python train.py --num_hidden_layers=15 --hidden_size=224 --num_attention_heads=4 --num_key_value_heads=4 --head_dim=64 --intermediate_size=896 --vocab_size=2048 --hidden_act="tanh_gelu" --norm="layernorm" --norm_place="pre" --norm_eps=1e-05 --positions="learned" --qk_norm=false --attn_scale=0.125 --bias="all" --tie_word_embeddings=true --parallel_block=false --init="normal" --init_std_qkv=0.03 --init_std_o=0.0 --init_std_up=0.03 --init_std_down=0.0 --init_mimetic=0.7 --optimizer="muon_variant" --learning_rate=0.0105 --lr_mult_qkv=0.5 --beta1=0.93 --lr_head=0.00522 --warmup_steps=200 --schedule="wsd" --decay_fraction=0.879 --decay_shape="linear" --final_lr_fraction=0.0 --batch_tokens=65536 --max_seq_len=512 --doc_mask=true --train_tokens=406400000 --max_steps=6202 --dataset="wikipedia_en"
MLP neurons of a small language model. Each row is named by its layer, matrix (up: input weights) and neuron, and shows model dimensions 0-223. Each number is 128 + 24 x the weight over its row's rms, rounded and kept within 0 to 255. Numbers have three digits each.
After each neuron's rows, "fires after" lists the tokens most often just before its 100 highest values on Wikipedia text that the model never trained on.

L7.up459:098134134093107134138177141125115125127149122128107089107155148150099115140091127100130097081156131136124147148125109166113095117119086111101113124134154148105160123105124093114123114128083151112115171083142120161099112116166104148115118123142163165106123159136095163124169166105138140110147105094123116153126112135131111109143160118125089164145122151135108127153103129111106125141143132139112155144127102065159149107151161087153112142191127087082136133136171120122133153143120123173128106128137156153154138080130154163114105113147144172172142091157100113168134078118109123126141161131122097110118097145120158108108111122161163061142157147107106131160105117116171134143113
fires after: "\n", "|", ":", " ", "R", " ("

L7.up510:146151135078139156160115133133124143145138107127146116143108109098116148159109171101115100100152095112116098144146143112171111115125124087093134130119161130142071134103109140099157135145079120101172095137143155142111118118084120126101160115127179142127138156124149156098133104126137146124148134140117116109146170122144166149137133101148114089150152128130090153119145114155087072128113114150165084123118075128102121115063133162133108107153118117123135127111178147176137090159135119115147175087152141086146108118129128131127083169129135096149093120180146111117125140151094121156105156124110122136124143113131119126079133176145145182135129144107138123085084121127156111133149
fires after: "o", " La", "e", " We", " vote", " la"

L9.up543:102126140147122095120130119091115107098163139136126134112125106127136140101141114112108117122124086151129142149146136148146104156131104130118121118136140131138136133144102169142089113111093121117148136126136096124108138139116174161123185139130142149075117151140108126149102178092161121105129077198105108160112145121176140135145096128103155114136134103158178114128105124133099140121153137130086141119143087121166157109115143145137122105146142100098133161085130108135086124108116107145120176099122135115133141131138106136118170131153155090117192081139154168112092141109108135198125162120114113172166076135141141137117115169157124111150091063091118123123164115132148146100114
fires after: " |", "-", "|"

L9.up777:126128126147109132142130128104116148134124098144096167112177121126123162065099161103093149122083151103109168115144150069132100160077077103114136088123112136131110107159142141109162119148134102156139146101131134151101120155118114124148103158167134097146126143088099143147148121101140095084148096129086079139147125123155139163110098140062129121158084110127135152149118117115145108146139130155134108155111159164095133132103149128176142110084112127167135135137102113133115130117136146116140157122111172132134140111133096163152146074195149120140110108108149158135119143117137119147118132117090122139180156143101116114152102167100123104141148164110123127128110162102153098128145
fires after: ",", " p", " She", "u", " The", " Su"

L7.up456:141139118106111163084154147149136116131160151148125092135138096112158135153150139145144083138101135106095129110152120115161144176116112099137121139151131114116137087174123122166118106132095102111117145156117129158083148127103125165103118101114106163165135166136108132144113160150111085121117103132141134142143093117118134145139125129132123139125134132129096153144106106118175159095078123134136153135131136133138154150160122121163108126191137098129113095108069039099145111122120154122167116106171105110163157104146171138124137104122079131112149139111138136095163143182093141185140113137129149101132133142112131098128160143113098132116058129127134144094097146123109104101157
fires after: " ", " h", " W", " R", "sh", " w"

L7.up266:129127127125126108154163111120138150160090116162112120143125115151115157143126165152090125102138130127134122126108083127162149149147070093146104157098157130102110132103123079144144101189082139103165092135132101136119120136118095107128126138115087147120182093105176098130158120091123078108128133110127176119154135095124136116168127133155105094189161112152129145122142138090123135113144099147095120138132133115113117147134112136097124140068126131103148118117122128190107135155149114111131148103150083126147130128109151099135096182114104174140128097101081141112124111150123124129123129126139162110194151114122142189098144147135116126121122104117123094122159172156142100120133
fires after: " la", "lo", " d", "la", "l", "o"

L12.up873:115097140166196113131114111130120113125158156137135160132131127174143175135117117070149096135133091132100105135104173148117107114124092116112098155106103102126106134158146127109147115113153143101119142113098101139097129119149117131150119111137125129119091112131106195170165113126112126121133108088154130107083192121152148131161093159148156103110143132145132142165130097168104154102157115117094120154132124163132153095102143148105098098070124116101115104132100134137114103138124135120155133117162130152123157134155134162135120106119143088189144161119073110145135112147138137150107111128160132167104126134154132110135134152135176170143134136124106159112057127126105145174123
fires after: "\n", " |", "-", " by", "."

L9.up208:120105149132123140130127085172150158124127153154131101123130117144111147112097158124111097125126134132139121111162148129112085150143094173158114100107141140110145089119100163136137163134082121124128121095150099089142119105084140161114158153150121170152097132143145118129107099142154099113107143118091119117134116086134114126117126102103107124153132139145146084092113118125103148157132124113129126185147173110151147140136077144114131109164071067155114108157129098124179114116135163130127119131145155131149111084124119178184089146164164141116096123145109096163126078096099120115145151088148119129131102146156126143176086105123167135139121152175150161121128113113147161118131
fires after: "\n", " ", " in", " c", "C", " st"

L7.up197:137115132168173167097134132119122138175146111117135151145183102148147109157103114183095123090110149141141098153153120089104152127117165118140139138133101104109148120128071140120151129124147083150125199113131163131101121114104140170111171118146129150114089110098144086166162133107165081127135137149068095144108157134140144143102158156061107116107115141144149111137139135121130136166147130152133122159102132175097155133143115144112130143128130172098115109104159139098127123066130116137112157096136111132129131132141161138114121116116117120110158089126123122120111174165095101139164159109145132111156153128110102120129112119129138158129142120083132079159092140119148140151128
fires after: ",", " Ju", ".", " She", "ha"

L4.up327:062111130129092137134164136159139118137116121123157110148130115138174139144149129143111039081055121120105111100140143134087090114155152130162122102113129154118127141147105147164171091143148107109134115146164126123126116103121168180182145149133117128171153134138107117141154162122107144112107091143133104163127165136134110127103141185148092102133095162141133127102098106145117153087127107119139113095119125156138115123129145089154130160129099158098161111158125129160140144098112135131150134120147146130135122077144136158130112087079133106134133158105147160084097148140143149131145124106120142112110124131085123129119132115139142113153168129094135107110109093145172083141112
fires after: " ", " the", " United", "ide", " out", "ho"

L9.up373:106104154097120118134112111120157129145111098132107117152129148149127123106152139155089094178179145105119102126101145115114103152109165109127118110104132133143141122189152119136173148109105180114152141119133122110112121135142146125116120140146100197143140138126113127172110127124156108137148079126145110154148127164134092105123119138162101139138182122118125144141144126149135155081138139121114100146089142135149117172141107124167167142175118128082119106138104088167087129116111087177137069105120120110106117130085081178123099129119164155132158090102106163131135161134123117130148114124132142136066143111163104105117144135159119170131090109113117158107123102128150093150102
fires after: " ", "il", "i"

L7.up868:111121116154107101145108179131081096092121132143046114159120119199124112134099133103094163146142107154121083127128137157123096125107113164155094164113134167121136100137115160109142104102122170132105151130115139132109145121146156128165180079143140131144118092157123140125122123127126132106161141135127140105121168126151080140132119132114106083090113090152106120141119099149150138159119149070141107089129125131125152137122130157117108064098132132165118148118098100159080110138119154124107157136164102147102118137108137163133146117120104112148199107130150141133127116144095122193102137102113129168156119150119121165132151162125133131137155144136109100103114110123133120126140
fires after: "-", " |", " Di", "e", "==="

L7.up214:117141159135165112181088142124160154146137159126150140091152130140127147109116165125121090152129116119106117132132077151116115138106159121113106137105083128106151114158127129125153122130127079118081159088127114175124151163123149153121115086144111148141162090115209137114136122150148105167077078148140091138166122084116112126102121111142180158145163154114092137132126120120104137130111113094158131128110144100100125132104129153128152155124142118100139154092120126147117151109178119124122083165124125103119133127105145136129056149108135117137136163155157116145142133154151154083121138146115176116146108129161145102150158089139091102144123131104129092126092153151140126087136
fires after: "il", "it", "t", "et", " is"

L3.up89:152126147144172117089152107135116116121091159170098138094103138133113152108144119150138136178129134113133149093084125147102093140103114136138187142121140112141123117116109087104088152129123128088067128155140151099120169147135131112119161122136096143087089120179128122131138138150087169110134105165127132126149137151136095138088131105073124147109143116168079113141149134095127134140120148119117116122123165154113159174102113126090102147080081126086132160176102154141121176108134135128137102126134150110121141139131144121156085106105106167130130139130139148156127133118143122111169123108169070140110124130137181128150162126158153134093174119142095140140158109160111127115138
fires after: " at", "ten", " on", " with", " the", " through"

L9.up408:120094104149067116099115134086116090150117147135160192110145099098157103154157143091156133111163095125149092141160125116153093127114158134138148129137155144095135152144138179139125113139118106087117122147099080110124134114168116144130098114097132145177126152150142147143125133148109088181101139108144073114124153090145126142139126160154126115143104131112121115088114097149155167093140163134158140123092129120103118132136145120152138093127127148130128135173085075141146119137189106184122154137120129154103126125103158109156157141105123153131150112155129118142082116148094166076117143092113099114086148146139124145121124110154144146129118143132124154136112085150102153127149
fires after: " ", "ing", "er", "ed", "duc", "al"

L9.up677:096132159090136138145103149138110152123141108176104146115153112143159141150107155149154099127171140158131140104135108135154084130090114125098143123111098150127127090114103143116142132149086149133140159147116155147092112142144141104082133099145142116128158092099159104086131143112072155166103159130072129169143083135132143149144150119107142071133120143116092152124138122154137145121148147099169105192133149114137142110140154085103117117142107165129135146081115110129103126110127087133116118130149161131132086121102170116147140099131160167122112155157085141129080170104151154147120100095108142149138148120151101130144140159143112110125131132154182108112066105139116145104115
fires after: "it", "et", "s", "u", "al", "b"

L3.up335:076105138096128137139194136151169110116134143112157163117148113129143120123180161118155154120134127135104124144137140109139116087134102118132136172100119120147148164143104137145155102105109158109107145121136121126122139102084106088134099114138140170152152142127119124100076155081142108159140102171108132116120124135174116112134096151088085146125158128119133140143122119146186121124153115098149137126102141156128132107118157134077106141101127145120093102129178112119124130103174128155096154102118109103139123098108139100128113132095079164157137114136174136154131058121119142138176117126123178104145082158131118132118084126142093165132114134124160094185134112143119154109148
fires after: " ", "ra", " de", " d", "al"

L3.up871:099150086132142121088136153103144128126142105136132139138128185096151112097185125173110134069097098157161127096164124125063119127112173130141147136113148127134142134149137121139114110119134105123113147139094140126119110138144152111124116122142141153185123162110113127133126140139101156086153145143112107112103119175105148136140157172158106115083135130122143101108135118087122131121101122154118121119111162125111122123128115120116120081158149150138080109140102135083127134127136144122163142063157146168130136120142119130173177103089135132074143158160125133153127108106188090107139126101146084102109129153135126149132140076186127156102085132113150096115118135107166118109114
fires after: " ", " (", " Mi", " S", " In", " M"

L9.up439:169118142125182155129141132101163128167129144120124083163115147144131078168107116148120124120119098113072103124137172160142104088138147149115115123171106095169093154181119148157112121134109123140141121143126144149134159091154137133117107154169164135171073107127125131133121115125147097078118151103124141092148136118163135118119130116148159137128100138132114124099145089146109083128113116132132094140132111160099149139147136133130148086096141122149172134108097169151148115155128114075107158143162137165123147140113110113173114109106127142085116134102184078136112111142122157153122119101074081142143097112100142136161133122093136139144130183159107125153120125120153126115148
fires after: "y", " A", " a", "A"

L3.up152:136132083140103117085130147152171099108177115115148105159110147133142118140140129091127139134077129145152140141105168184159103157137130126156137144127106109103130114125099145127112146117133105096118127120095143126118118101126152117138174149145109129104137131192184137113111143111145135138120140156101116093139139181148113141125103122148149094125112105169115120117130110115069141180088137157134122142125111122147128078122133106148126113120147154122108128160122157140121153099108138096161130133135131134108121079097123087190126152127113168126131109131190088111130164119106143112136134081113109070077119128118159123098127134154185139105140103134182113101168115141132091102107
fires after: " (", " \"", "-", "—", "["

L11.up208:117130152131127131131153068099116144101156079123144096137133178141160129168169141141117191136093162099152116131132129135117124157130077121111144103115122128087141093118124103164166094139119137133132182149139122087141142165099150150111127074108114177114090126128081113121083148167149106149129114166124107119136064122134112149135148137142133145168136172123147114123108153129165167132110141121104186087171147113115119146093126135138155113141148118128124089147135108099114132176098126126138127128133105139118087130135107180145133141101132143071134104132147152130129109116142128159163095151113087128093119130152101131120159101149123096141128147082142127131148118120157128097129
fires after: " ", " N", " W", " b", " and"

L4.up69:108192149158090137144124128117103065117082143126108108167135132190114090135145103157135126102109118131158125143109118107137099119089115172127117112066130146131126146112075130118134153125137125139141111124127144122106111125165115128108128140137122115118094123156181127135125147084146156125169157151146136126174076101119097122110118142127144122164090115174115133167090123182187137116134114111122148080106114110165151120122149155158150135114126133138145115115131126132143147118127151141132130148117129104108159134110117084143139156105165129108159108136129145144114074132157184134148104151099112098144152099106134121111137116147138118174175129106167120125087154078094106140154
fires after: " |", "-", "k", "n"

L12.up758:109127151150112124117111115138074154121141114141144089183143110121151141088121172054161127141087122141149147150130155175099125109131137106123122117138105170127115100165160120119112160104103125107130190151127154116127124107155112134157120077093148148096127152126171148118148110096126106092136102125142148143124147102087149109137104132141109109120147163145121144130112139096130120122113145134141108150156112081185088114123143093155165107111120073089135163141154124119146106129127132134158124146132067141131156131148081148108061141105141089105140132164129109119143177111153119159096104127123143108128127160128123100092098129173134152116130123124175135119139173123110140123141
fires after: " |", "ed", " ", " /", " ("

L11.up137:085077176122149127128117142120135140111132147113150118144149121133154115134127140135106123139118103103125123107182119117174093129119113109148153113108133135126077156202111120138123109142158117134122134176159131109121126107149159158113117120096125123102123148124086121127148117123141105129134119139137138128121133106096109149113135151109085109145047146131101113131108086156114150138158124136123132156101099115113162100171119128099137108137150136116154113106119151126127096110093131121144164078117140144143114144090136136084168148116078066114159119139153167145174134110134118119192116158178104166117183128142123149154100129135091125155141164140139108141091176134107185105134
fires after: ",", " in", " ", " the", " of", "."

L4.up552:147153108137108137129093096133127108099121127148141140140136140138153121123132059101144156122115172130142141120137102140104147083169135115131145117142167149127095134163096150102105110080116109133179130114108133108116105107125164094099152126144128148150110154141151146132146097113140149108135145108106125141154123090132148184104095139172117095183160088118094129078123160120109119093142113060138125138143155124157134129112100151168131114159151111130103138146111121177144081106127115148143131124127126121132108127146086131164135133126122145101135148156158105110175111114120120094103118117150110133118076145096096144159128141194181149112141098144150121111154111078153103076115
fires after: " ", " (", " do", " h", " \"", " S"